config.toml
num_key_value_heads = 6
intermediate_size = 704
vocab_size = 8111
norm_eps = 1e-06
lr_mult_o = 0.948
lr_head = 0.00627
train_tokens = 856900000
max_steps = 18267
MLP neurons of a small language model. Each row is named by its layer, matrix (gate and up: input weights) and neuron, and shows model dimensions 128-255. Each number is 500 + 50 x the weight over its row's rms, rounded and kept within 0 to 999. Numbers have three digits each. A neuron's up and down rows have the sign that makes its largest values positive.
A block is one neuron, or neurons of one layer that tend to fire together. After each block is what it responds to, as a language model described it from the Wikipedia text at the highest values.

L6.gate93:538543569524491522498495403479542504394480481499386571379463424555427517538464462484459506633461500559569430467557506526489517494570434516510493488453452474515549616423484526515502525405450489480495493509448480509581507526575429461628487545473576448492492600438566518504494501447633542477559437577467516580484525469453583452464499524516535464530454535604486537435530518548477468435547
L6.up93:455471542385509516469558583522502457467483510466510510491545558396654433501482483427668546515560568470490451451546494535498503556586575488530457532463455525509476465427423476531465574480428514569448507509520549519507511445425464538456578528500556573470497473631485552565472457508497504577538512475540394499653563493472460458538424483444440467486496576479504557448440528387515526471538
L6.gate201:520527515452519460563465497478486459448508470429499500520469478508493513503520418520526512421519452513430480518424447434468397448550450480523531496439486474504570579486502548445464485464585580497514531521477504474522574506540432463365554538419434521471468546547508470434513380489554506482482459501504490487612544525453544541571460471486547450517499412559427452493468455527568641464528
L6.up201:504516500421462446504466562565430413522648531563555582462458568488515467508513536515581472491464453507556563512471502471476511462544564378445510449505560542486461505465497462518508366523641357508552510546583459508411546464470503402484530540487476458513532494588616536487498508518514518486503496454520619536450485454519537554507506550526460471530446424551488513505556469452480505414524
L6.gate512:517492477451503431537529421550525508557489509422439503475486431488476496558488567508439446552478516528560407415481622545464577530552457410513535496579495456413585576510491545520413533465561505487519478491520490587603490509499466517455449529500454590595458525541446525520529541473526491497582498442547470504537440461510439533466500469477546525498501571413459467534499523600590466495556
L6.up512:449607530566526474482592496500574490543426502514521504495466453449486517513465519482425469437521462511467557528513510486418567529436536531500533567507489476471565400479528547518499419523503511505495491543389538429450492548510491552527462521410470483417441501509444511600453552505479481470394506473449564556522491495421483435555593609470442415519600519528464507488397517497521503539592
L6.gate595:559441523484419486433457482438478397455573484431437485459428555519503544486459482480448507544495529465475494442498490541464554444591504506453466427492499555549541513470542570497501466518509508418468433447428589497534520508559529491485528441451491552553544418484506458570486479505455555594438551513540414527546559356638505572513420595414496451539506609495590558468456438532440557504538
L6.up595:542401565447527446501506431465524448542669544459419566423600477500500450423517431551580502496514567477499536464490452495406551454518490500429508495556532488464398571489461571544533488387614459499574388510492472544554491519618492587493483526588524461546542476467515461551645464542599535442472559525510508430523468468506521566388412530464504515541496508437464521511508525486522498476472
Description: Completion of predictable entities. Final token of a predictable multi-token item just before punctuation: last piece of place names (Ariz-ona, Ver-mont), final year digits in dates (201-5), closing parentheses after nationality codes in tables.

L3.gate86:382508546524537493471555437460583417491504590430529485536518467520482516402533445499484538496389561566575479470492474496578597447583458517513537475555489570552526426498489597516494499573474494492502497556543386551581483589531466514504450494518558507534596577514531473563536550475556463475449506583455435443490538553475509551422514461413517475603499517504422576438413516574475458457506
L3.up86:561487514621488541529433487470456443486579603443501457471453496433519586592487527467511528507398483443483388433445411495531519615504546469497501511460541521483519462500451433488457448487399513518543519633412480441490554463509445499396598534599588463559482571510450504580400423611498535601440441620450465478506458465536474593517535493514580524537519442526470529520446517487544543539531
L3.gate135:562507568580429528414512464447559483484459556457455627548443541459519535538456448517579506536520485483509549566514501497417541483462606551556556521539563475531525596582494591540433461433549571594547563513554529466486556462546512446477415563491469457492432507478522460536393533534448454463547443603505507528490462576505523584546437473524519540454442428504528542550566429518539580398498
L3.up135:464560544526639453533531508487481475455472540521524465559539485509575447550543462500457489528448457457623549460498513501562460490542564466413510539525388632557513581550423600443533464512500517447553507478430519521504476462401442504529500491536552488563479409466528536525463473513410498501537535488445493470468378525456465489445556505449468456424498571549341496481540538500413560454465
Description: Timepoints within a season. Words placing an event within a time span in sports and career biographies, mostly season (the 2021–22 season, mid-season), plus through, into, late, course of.

L3.gate314:428506480476459504461576424554555588488573498418463503472578469471500560480435513544522592554541477528537454526606559529470471505497480471556467566472501577453379514512563508399523427608545442423496522467481445540570523459461523508500395433428492532438597487509435586477397509552409528496559487503498559497521543510482480526574495445489468450482537391458567550569383430505459448502477
L3.up314:523484533590488497514455530548488481441364509560508545493493493408479506600553430386534527491531502520535590515505501462538523488619435418493516461558477417497532498400502581449468444455508591457549501419386487478539476462527587484421441584405595527471517493416527504561598510453484505536528496414498508452504425502444475572589457478451476451466546533540506544450533487492455459548477
L3.gate542:490500589515469576542489601632608484505517432407509455445444457490546580448477499524369578480477475479520491469404479582534587593459537542481478487547583500523387505475499501442563543574500557471565467557462477523514494470467513501461514452468534533384504540513572540457479480513565517527492452524536535466502508465499494495506461460470456526380548455598608419524494473527434432463464
L3.up542:518560601571482511504553524484561475510594519519487487487437445481616586409606429494410463434447520517460477490583548463493470539498468516471385591558490551536531526519586592516510495581494483436524488467547462530496497430397501493495557488436467517441547585478419616411508526550440434460489514528397504464558475487523441511507491495411502493459542450572493489493469488461467487559625
Description: Possessive apostrophe. Mainly the apostrophe before "s" in possessives and contractions (People's, Women's, Darlene's, Won't); weaker on word-final pieces in names and tables.

L9.gate21:510461505495495537506428559485484537435582405395413481517460618491555537552499547529447519506491455504515491521412535380609414515508497583604611469549529469545468413457501519466492490477502495534554543472560482523450516373522519517434574490437425434531495507482530524514504455472483496487587486470510548436456543504467504470509458445531525432521518614588578475569515496422450507536578
L9.up21:566419560550436490482489490529514564451610568532473447473482387477549502427562512520455538560374466499509546542482613515527496561430490525484438506550544512528460426607531465564482510568485454445560524536548535444421512579464539574524513514525557575434492519494525436513361488511475460488463490542427561457494558461508460505532555552492475558480633579479559517537347482454514557513399
L9.gate143:475446520476534463506432559515429427354482455531431520471443493478422463632474563523515581499539467459508635473438484568500500459529549551519595488614500480526543533574458487563562534554444537530512489486391536584566480512409477475387513506482461488523465515484536502511593442564557534558527469526528427558536574580446470577532581585534462516510484552501555613479557487441511542518456
L9.up143:434496551576510522505491590425506488525464549514508443470581538550493549573465459557398481508548456511543666535516579548508490545517518497487455479480548472520466580466470533551484534457518417558409579457478475484492507475510534484465592545444479501569520623510588475493543463520546479563430589469395548505524438462430533494476433562472507443508499513483562543430422443539360553524441
L9.gate189:445534462538504529423555459504492507461524538469533579555487456565600554514367592448550467577502518473468602516488508429464493439497479525479564545469589521530500555560490495501639517480522489487491501503468597565459466452468519469470570493510401476502426552420449467556538482448562508421467531478551488525617467508530435442530523586500499492469486667558481510522439520540515525544532
L9.up189:517550465447481522505479495479512429491534504437529523379503417562542551522487509517425464582429509452552480540450417447545485441485495462507541604529529507574471517601422524579560502525531509534449547572393501594385509554548524465486584557436520617494498421522491489543495537605541493516571459539546480567469534558605474510557511488392507431492524521476462446482399538546488415525465
L9.gate224:431507530537486633430566473597505466431469455442567602524448480417513510527408440496404438444469538527582560541468486459505501426558477455575579505449557441501567510489455452431443490542472486497463504521466459488504505440418528488447563416501451454550487506463572481590378505428566507465466425478472515564435570543462490581500505583502568499439629549535521531532463484549538413518501
L9.up224:516507491602459564438519552579477592575447534529559617434509439505498532526476471544498428507561464467442515504549382431460449498545539605542475500512569542541506536575501549457455529576552506545555538638496511530480473478499595507521526537479507414491541546493518528518490624529530433453587454566510413471438515408466520527489500440449524446542524563421565513497510567590582413492467
L9.gate336:492500546562493531457557509533462456507389470714479458474457490457575465422545389521448501536413466559546554481520575501478525415488566598582441472404526435539497475500432516506546535460444475484472527605521558567571550510445507495405552464464451509505565578453487535506496465595530536558489484404503513386496483558522464452520474585489597476382489540448480497571439508492467451441509
L9.up336:578516480459474406576542481546557477568469485473567473523459466542455497502484525518528550632547520504507574556476520479459541542537464547564536527495559462536508439514446461520418575504491482495497604537490486522505531507397596435562490506465518486549368439454478567530478539495580395531493579409525567556505543433397497534454566466521558475522546499450443516488520417565638485577523
L9.gate556:466481416521497485473486549560487504487557495448605414546522484525495585604470559463520509547430496570534546529455542524456543465520501628513474364577563501487514502518553447503455462528435474539519491531467567563519575449417571610514522508554482496514546495496512524501518514580605461405509586558464423503547488547464463577462466560489581521525476497509594441412587462574458518551428
L9.up556:506565482503471558444462477477422461442439512527424538498540486512572538581417476451498495530536412511425581500450542504572477527561533552598470595481501346507481470476581557501511510562508521534505578569449475462521427508503504451534536515438527461569549424482532571471523467428432501470506427513517537471518465491513473422476459579564506508477550581521545507478480506459583538574487
L9.gate610:482482543406514541517536393472456538583476455522595535524546439522531466488527517473480450426539508543542540442500513540492494443578596554549548436471590465463530458565493545466652475642459459535509582521447473568427512519406518532521524486567460543486536511431393469497531508524517498552484458480502507505577484451527490540597464445437447501477562505529484592454428463479530580505565
L9.up610:465567529556506423382622464486493475530447614495504545439492434503534574546514608421466531416573522388530463455494523555451497546518537544467449543427511508504466543566498569487497505634506515467452536543486550428422516474571499541567487498570480446514421478485501547546585487509508534403478495542564564422545555581495503495492499456592404466508411547450454436492556486529505490463503
L9.gate621:552561498555497551457501515507562489525468465500548427449390422484468461530534496525529482541420510476491456562451512530527471395506464505559513384458511436446503481601469430554508520506443475466519483529476455474582405461450424490485523479404510493512602517493533476520581532516542483534519523528551472579423465471480486568516487590528537566573496529519565438464350470520519445493440
L9.up621:433512616499539475445586492461451568589483473541565503498522528572485501447495625567549494477541441494502533475505565491619576453498508525462546551476617392448466444507484489480536522547435497447459515496571428526570500482507419464483560497491533567490528450470544463481569517506473427527543418545514461515350399535482561506521483543492487500461531515525487476474488531480477524386478
Description: Table header line breaks. Line breaks right after a markdown table's header row (e.g. "| Chart | Peak position |"), before the |---| divider; also weaker on possessive apostrophes and mid-word fragments.

L9.gate67:543526587464483480505510535455576460439510576503451497549492464553511523500522450474636554438509520392549505524597416471491502487618490527483563554549537486564561522594424481479456415554489469492652506602512514448583513482515561535579460488503469552585587480556567437448480581449474528510446475495451517479470553483466372461491460503463524463505449424570472479479489501541487567522465
L9.up67:506612594450529458499591455441545482472420524480475475510487453594484421426499458475521584436432514514580546546495530423538465509535477517507531436500462495595478442467474462463493492490466479538626530575433533507535415599398505495479432527563457482562451483471468510417483482430521432478527497553588471533475466526453536441536496483572505497501434518584462618538529506547552589449460
L9.gate70:473525577501486499485518467503431405556464590437465475503416477410431461513531459589426489470458477612519590484556492614520490513507514531536525491502593423510509535435515451497523460496451517524516531521417545566489525434511551447461414492488572586476492483468590458530543543512513517452442575560504483401574541483412485523551478550467510458491447501417426401436541510463466425567560
L9.up70:512568551512565460515570469498476449464435465385440497550432540439456510478559505496493552546406451500546422604461558464518500487536484536482530478420475504615489533556522443528490474473480521538512522512439501544457467575520470585498486502461501470424437564524428467605525571510449527556447493506425469629487530509510442481528479509496499543477468550560472584563477459512511468427500
L9.gate123:485502437580523482476410400566434494525497504453455509459492582516451477505468591488533486469493476492534475472517527558505554527549476469553540497516380515518478481471448502482519491514490490457564553455516482610504395472496415559494466376546516509498442463452462481486481461439420576434535489442531573571493411491495531548485525548534431456564549491562472505412504476572551466589439
L9.up123:580454543533462387460550520580570502533488534498453499488613498548527571428456528448504586399437557505548473541432543463519523484469500546455495567544548460413561451481480454459470514530478529487554558499497411521449456422494592481510422461494568486586545521489497437571522585483457596532517467544535533431458483565486453494455562505454531441486448550534493483474439515533484446506557
L9.gate223:516495522536536552499444485532508501587560489563404526479424501470535500551580508495498517577428394455539594427421503463482502459506478513489493519458489593438467454434465506474567577388422486562475563431421524525507558461516498439570443558480481496443431490432469600599506454472526512465510579534499604474506431496461433374460559529472605463478496447534493521461469548574396598477476
L9.up223:523568504459523474478481464471538428452450537504499515576443511457486419552436403486531597516479481566400495461462578502470522503527511568488523418504456551572469484444452513520486524433473553443479505471410500474481441414469427498466387476479561615485554508469465599538555492492543579553455485443584506441508475448520513451410521552541458461494509555491497457541466441462539431427531
L9.gate272:521399459563503536505463561569538454536485526490396505530390583537538552500487416458558477494578444476479506546521433463505427451495474559501536466532577519537564479494527553492443472499531513482504578464592551538511583522478523558506523540554495582546542445569501413470536443459479479572520489421533558416457528449461468555520500579510496481553487467564572527543425485391368539533492
L9.up272:457520483493479542466564519461542421557529486541443505603406519563534520449546462474544553418524613461481492544510505458492528524522451525508456589416545515474524519523566444407483426498589541532454590490450577493473519502490440509520431525505587489497553539559498533535500483465443453468431559567501441494350390485502569563572496553438461535504535555491524490527410486570469531503567
L9.gate538:464508616557477546598468529509524593574500480360546504509454522530564443511472577522462513481420466429597476467508391451514505366591480478485413399551495507503488456553492593520565398523463509525475499514518559494574438462486512462489444431522554515546503501460518493443381473548480522464465482595431530554535442469523542492585541456523482587503478496529555438443535538464526561558462
L9.up538:455596476550483565505591497433580614496449533597550513611509591561511493517489556513412490470408529579547405476519532531507510474441440486528459550452478534469491520509507466519501526524482512552621497454547486502532491356463521543487516453589370406473534466500506489479559532530490585533476530445500435601463421441503532462425520614538565567501407591479469536410523523481488463509548
L9.gate609:473522479476480529575564480486549448429584516382445532498470558490586490506498472463485463522441477545466527495512518558485430474546391543455427457466508490517501471458501454477537525554458487510399545500451519538578541464535575424392469453496483458503659535533539450500443430542428526556530455534425444511562503525491626460444547459458489449453543490467488474501378500420526469544501
L9.up609:537521486586466463485405448515430411460446499458472547535503413433512518520483506459466546529511581465486475568479430492547554512500542507467507485510445484464521576469442461458587445517513563477457546523527445493517532456590527356428458523460469424568512427525489556485536558560460608452562573510581491420496571519438432521581425563496463556468554564498486512524485547481471512450391
L9.gate669:589439561478496530506485433496532485552426468453567503553560451524518444530555514461529444521449431513526538503565453500499477509474569437542420484496518428557432469529485493492565562494501477435553473483465540492534635496525573451474519488525565483522522526507446446566458461596609574491525482559486563531570435535490486587375457546473571518490475475471464415512478455580408651517519
L9.up669:588478445559451463409510514368482416541502566431488480369490577557436505489536486536579463541522440460565464480494474411492500461529533542580467482536486616503531461433479561418568418447519523453606516550441498565506480530509529514472552544437488519520556462495510506520504564542531544485543456511490472510556523400444433413478489502476518557479449420559539469450528514487516494462564
Description: Duration/time-phrase openers. Prepositions and quantifiers that open a time span or duration, such as for over, for almost, for the next, spent, in the summer of.

L6.gate1:398467471540532512461577472496492505516492559436478483431581475473436434496499503497384487487492516545496486525535570444495505434566521394491523496571483436442401525496438425533572490397437473529474409494504456489498433520541473493474508459571523459474528427537414562455446440457508601547498587547431486493453482467551436513520433459497518522556509558452570396447495497480578518507610
L6.up1:531464456456462514507554555484514460558441457482470580509525444527474491392519656518523378467477393409517449571404556574491506563471598430469523452425448479544442459461547501518462339482536556526476440434472563497541488443501510492570376577422493494466535468405480501539508408518528646525436467536517493501544504497521460566414516530553529430581460444405563485515430539457535444603548
L6.gate105:606420461543537547517464490545505520574570492486490454482599501571419501542392573503506443524495528535504543522520586512491477546499540433489475497587514592494502421444555470521503470465484573604498526557507506479499517382456456468473571597528490578529585435450398479431451576495534609509522473475392490462464509488534444445402433517436497569565543531503540525454539492508498637527500
L6.up105:517581481525542523463566503395525534547519521500464530544517481556537476492497516524481497536476467470482536546575570517441522456480467492466478496461420403519493538523471395548545413526538497488531521511508527374440479529448494542560541489554504574563520484445505595469510508442400476452557531518486493568528506464533442544491472594537451470489535482454500427524496460410521538509548
L6.gate207:458445516543477444488506393514466544473398600365530527470481492551479505541487518574443417432553438523593482583460549450486533486542416536501531533432498545467487493520511425584603444507537510516441534646590483501551619481496540444484582432475664488550452491505459512549456529470453542521489436475518565495562480487497543515540444468487439482534463465505531456461531549509534508553472
L6.up207:554534517462455413496495478505547492548474563508500466473576563463492454445513498440540525522498417580505497520430521548491456534442523517476399473514427534565506484508443527543417415478412463515481436486467444478425415483472497436465537428527533503577501466395510481512504450464515462517506466480432618466559532499448510636521484560414484667518427544512482541437491535429451546516508
L6.gate373:479443390556526420486532530566497451533549596486447473511444530481512421511513543562512496540562493489516522567566445434537625432599454434624502421431522496543500579423588454537444481494589488508500490394492495502488462422460474528491461467570519502539464573547493479578506492447554504441497498459400482399523548579532406449461417561483527493376402528593447584484443484520515541562476
L6.up373:476483523593510523386544563486475552517515603555431522458584499483493531530495487447565460499529512483504556502469535546545467579455501522422540508512479575623537489506396524525555406461538550488486421477459531534600422486534484529506592547536472521529566470526453469527551468421481527509412602561514549514467456426597458506509407493369428516508527555397441529596414479513492432484506
Description: Preposition "in". The word "in" or "In" starting a prepositional phrase, usually followed by a year, place or "the", e.g. in 2017, in Canada.

L6.gate130:500504527571512499525588477441513450465382488514536536507478527539492537502469530475535464544572490522564505482575496569523448472420479515536458529498475473495507464585558383520458501509562415430507494654543540561480451559509533486430514517548498462572497543593555525499533505425558541467514484474502556565557495629558486440520472547618491516540600534582487532465506532449454592476479
L6.up130:428520514509437443511533447545546459427472497442444502440521511485534517577514476505552496556568464483481547413445518461510461605505515485470607453555553444523524443591465517543455554505508483519459510526504511605530501510501546474474610543569529442490439499577464525441455393533553596485563474488506558546448445486438517601517490621468549539436522584523531457466520469506415444397537
L6.gate192:467419564539381447488560410479502511507485458488509403570523476517498462381461477470478488444574375453497549450534564440461477482495495533595472452539537542556435523482527424448431539518495440476570501512533467599580542474501530454522525549392536495445485551472435524532512562532546453510549523471466464451537539624449560507503391562421547553545569526464533438478420512547474517535493
L6.up192:526481575536501502475451536561564519482434431517475535551525473515547567515458516495545521478563507480411455537530448496484558520558587508513433558630516406423589568568568439489528502507491476526509468612481578534490527471529496543462423445463536486489521467501492516567594522495500472339531517510452474563461551504448412420454547597566574458566466534460479535529461534456561485449502
L6.gate348:492453606522460462471596543535462607511537476491523464401470445455540481528487514466545475587528431481506414542472472527591415527519495552556434482535622464526532460577482525413441509470413521488373505548478499514502539419543378529471494542527493561440454518426495434461559484415502494503577509439581556507533453484498494509414435498533515577412497556512482498575545620481479435527432
L6.up348:524501498508428379480499596432509499591469473495527510620496524509530436470426566450475468486543491505455506543473591482481560448446599500526475446554535401441480541563512447584493571472485434452510455576465473515496552506512533493510535457531531433465505589432486510474538517551577520514485539534497438501469517511584554495565399601642588539554605605475522461466402502505479459464502
L6.gate504:641501550493498500508530547556480516354452541527500414399537475566465474485424450475548436497453500548535488516473447466503510534412518516526486450485532472487436465513428508532496438551583476509480521475460520585591588472516501544397422444538556493526488449542420546440423548482439537523510497470474493535409515565463582530533457574504528429512536501459477401457537449569481530528430
L6.up504:560577505543438442481526498577466515474480535540475595431571469494458479557526539538467519424458516490450506467512514469518461505552557556587602505505541549489451507560379506501528518447455452467498447547515531416508461464495568511480560505493562470506474527479520516420484517528666497488440478415499534441529476427525504446493514499507625376527528540453416585493405521492485495462438
Description: Table row line breaks. Newline tokens ending markdown table rows after a closing |, especially header rows before |---|, plus breaks before list items after a colon or heading.

L3.gate51:483490548610604480510461556449517523458555444501495515522434487468470519520478469548544576519572444502508597466549454379517527508433441506529492555498468533533484516561468509567475533481484511601575581530535552427489525539635491570524547513512544509520557534519551525412584479564514411581448518494649530579482460492472546544448553439531551411467512566423581567472472463627542480457469
L3.up51:403572490506430483449541611480544571490387406492457474469431493475493520576556504552555582509482542553554418456493555549495476436414472536433402472467461503480454519481406519458586568488474524468488488446483461472572525498462516510544589507457432538536590554543487504465411506532512549433521509488503430496556597468464493521518543450485438542523561472470384579510529510623526427545531
L3.gate334:639498470538517510449548525524566573466582436421524490509497672444506572558532474574518622505500451515544510455493501402466456500438435521485440467571464453558484532562497508496464442482492549541530572458504544504501515552446481487524545525517466482443470487573479434481455516511539526576485501506518428510468424372482537566418550438470584511453550419515514534463517534586475530454511
L3.up334:497596509476520430484441466520454545461421438525456464454447479503524483530531467462513537502462443511491480538604534527465439611463502443471456442464468373539522520498492476479491509456574450528523441388454533513477528486550523488547541489480485536470496541480491556476630546603440556574497492447472519581503623460482488524486565515513525454596544555508628559531428470489415501498486
Description: "University of" connector. The "of" in "University of" before a place name (Michigan, Chicago, Oxford); weaker on commas after college names and table-header pipes.

L9.gate23:500469608464541559511500501474478508513529359526486580453408436497467552511632548477451536583533498474574520463479517417484502511514487625437488493573436501465516483529429620537456529587588462483526510473472546528555492503451557497468526524430458581440577502505469503451468501513513589528525489504515490479498485442522460459488513506457487515459486525459480581506528495531476486468516
L9.up23:419352502471331431534517541555563541524450563524513512493448515576492447472531487511467474526461518516599472404410536498542499515500553508527491559404445503494621489463543558358515564429418485469486531464560546461484428482492451464516524506430371488502464425459455400505548436519547483570501525468532516542528546466479540612500572523462434429559530516537471519473391507521494514483528
L9.gate45:490495549524575547507507504433426458539535500476536550575471565521481450563459538419512467484543493481425567519520523553416572431432457560551514367505487513508572541534442482465544503440508434566470521485494510558561503470476560457574536421389575588514416472555479507425561624499493521445511598519524519515469549531451504493527508487526470457582590449522470482503545439515451520485455
L9.up45:536439466502439577452476500523486550488523451429521486526533474583560518482553489452456550564473553523548534546573507550504549462590490560487568437458506587434574506503516626509541639500453469431538558421548517518567431450506441506537522572500514463546475462421596496497441564483512453500459522508410598518584505496494485535459477514541450453558494548518563381519569501466428542466490
L9.gate84:549391449432491460474481524535430495606470431390512548504486426545563555525476435435484449455439457452528500580498530412444390494504489549454549524494468495489493508412486386551525578549573424471480504555537503569425526536494531490449521550620453444519534397517531488460561493501515533557472392520499501505467540489592521534494477487471452438627533439473526521424478479492455603581464
L9.up84:487505554511329505374501472499523475509546387422436592548480490522477419480553538508501525604506515501524511499469472546388463496398473453477582515552485461479441438470469483476520498528484368416553559510530468504502503486501546458417435543501528409538393570529515494527444554488489545576449463514563525556490528513512574514550551504636534444473541569515486416534547472514496498547407
L9.gate89:464390574550488576498452461412551537486602515471567553432543530509483386481466425447423505505576506613518540498454541485491405414526515472571516529466489477505502425487480523468445567472471504430470483581581513485485509582506520537519493563456533465424515581527411444424504491544461463552372469513519497506443514361534437554512450545434485490549509609507525513445395410584474514519530
L9.up89:440535447523422576523550504563473479544434445486497509516424462500492466524602422560534540486474514533509492481437566525477370513458485572633507461482535484471543515480412523469481523559473503529486489610489531539482564420590505484476533461546530496463554489464523548446478523396656461655575522484522455526457470451495492522522499430438487413454516514558588452562486554514483502511414
L9.gate109:489429518525515562447516569497465479493506470459568511424460500452525512494543480476440590455497504518516542490492601607518530451408566436446526570456446452548492499531455597445442466534485481529461496544464532499584539437493563501569451498451542489508519420500412528413449502437620455530532488516545460494428580488561504546462436561532561486533562588432503600495571521511519502466439
L9.up109:391422506497431521496537547465469568596573563425458587513446509492457503454500490476448541416507546574563580495499509486472508419459468507515423496544328421511505527485475562408463551476531522439539532521463481565447511531511523508587591534427567522466448489496482497489505526517479476503412515535524526470425442520454506529545521583469599480453470513483528452468534523583417482531491
L9.gate130:474489498501569601414449464523527453571519438469519537488516445491511585565553491454491496454521483421439642399546479473517574545483449461420483503497515561451467416467490508494546531473491441425499459508445565566479598505484547474555411542563529491505530502594469556405387455494518438464468507545576558530537565534595432515532539553473478526481458593435493519587494490536491538509494
L9.up130:515416481487486455426487447472527480435514539490539457511547498465493590413585544427519495552534530479437464549563491577533569642465504459498449507472489542453522471524480516506429389534352599571510484495468536520504521471529527420595496571505470469533533466446456455499484561463399611509514544440501494543494576477524498466488554452452497482507469546558496497476451458450543539437512
L9.gate344:503460551479433565473557506500494446373460554503460456449517517514457492499438476474484494581506572527410529464467474553520545509418498577455546413485478566534542498524512508502460511512585511453539638464559576585532439428493491416479465558512527553503480530467477515547500519597600456485495546547549485447582526486575575547562544528467541557486602597561522452515514490547552560506481
L9.up344:512473466484467562467502411558537500421546531585599481507549417564535481530447511549449426424530553477408472541460571440483598468505508512536507479483427454445472479481484525449481526522557520461496531543416450436506569478521500555482495554365602458471575455488495471494436567496531547511477537527490599471500597557469511638447526490481570475521517566515532440462526462600451526490433
L9.gate459:492522506512473524500451580467431449499554449507506509568520488456547578573569472445517543486493619476536531541491512556448525490513617591531492469511546446434515497465547515448537368521457446518501584572459487480577527465488532473583541585505481491444628575486468425507558488422480470450464471554508493426505515438467443526439507466537498506534453487526453546517495523504498447504381
L9.up459:471431428485564530514477550568498488485480447482484451568539552549408525469581538446373568540546501437522497513481513522516542488487464522562525515564528467485395516452637489534528422460471544503451519516491511485555524564496617451587557569494513530534501453487514532440505416545354438532500566537522409508529547490543356477476422510491522457580559554507570550585492533420547582494512
Description: Place-name pieces. Tokens inside or joining place names, like the comma in "Moscow, Russia", "British Columbia", "Beij-ing", "Republic of", in bios and event tables.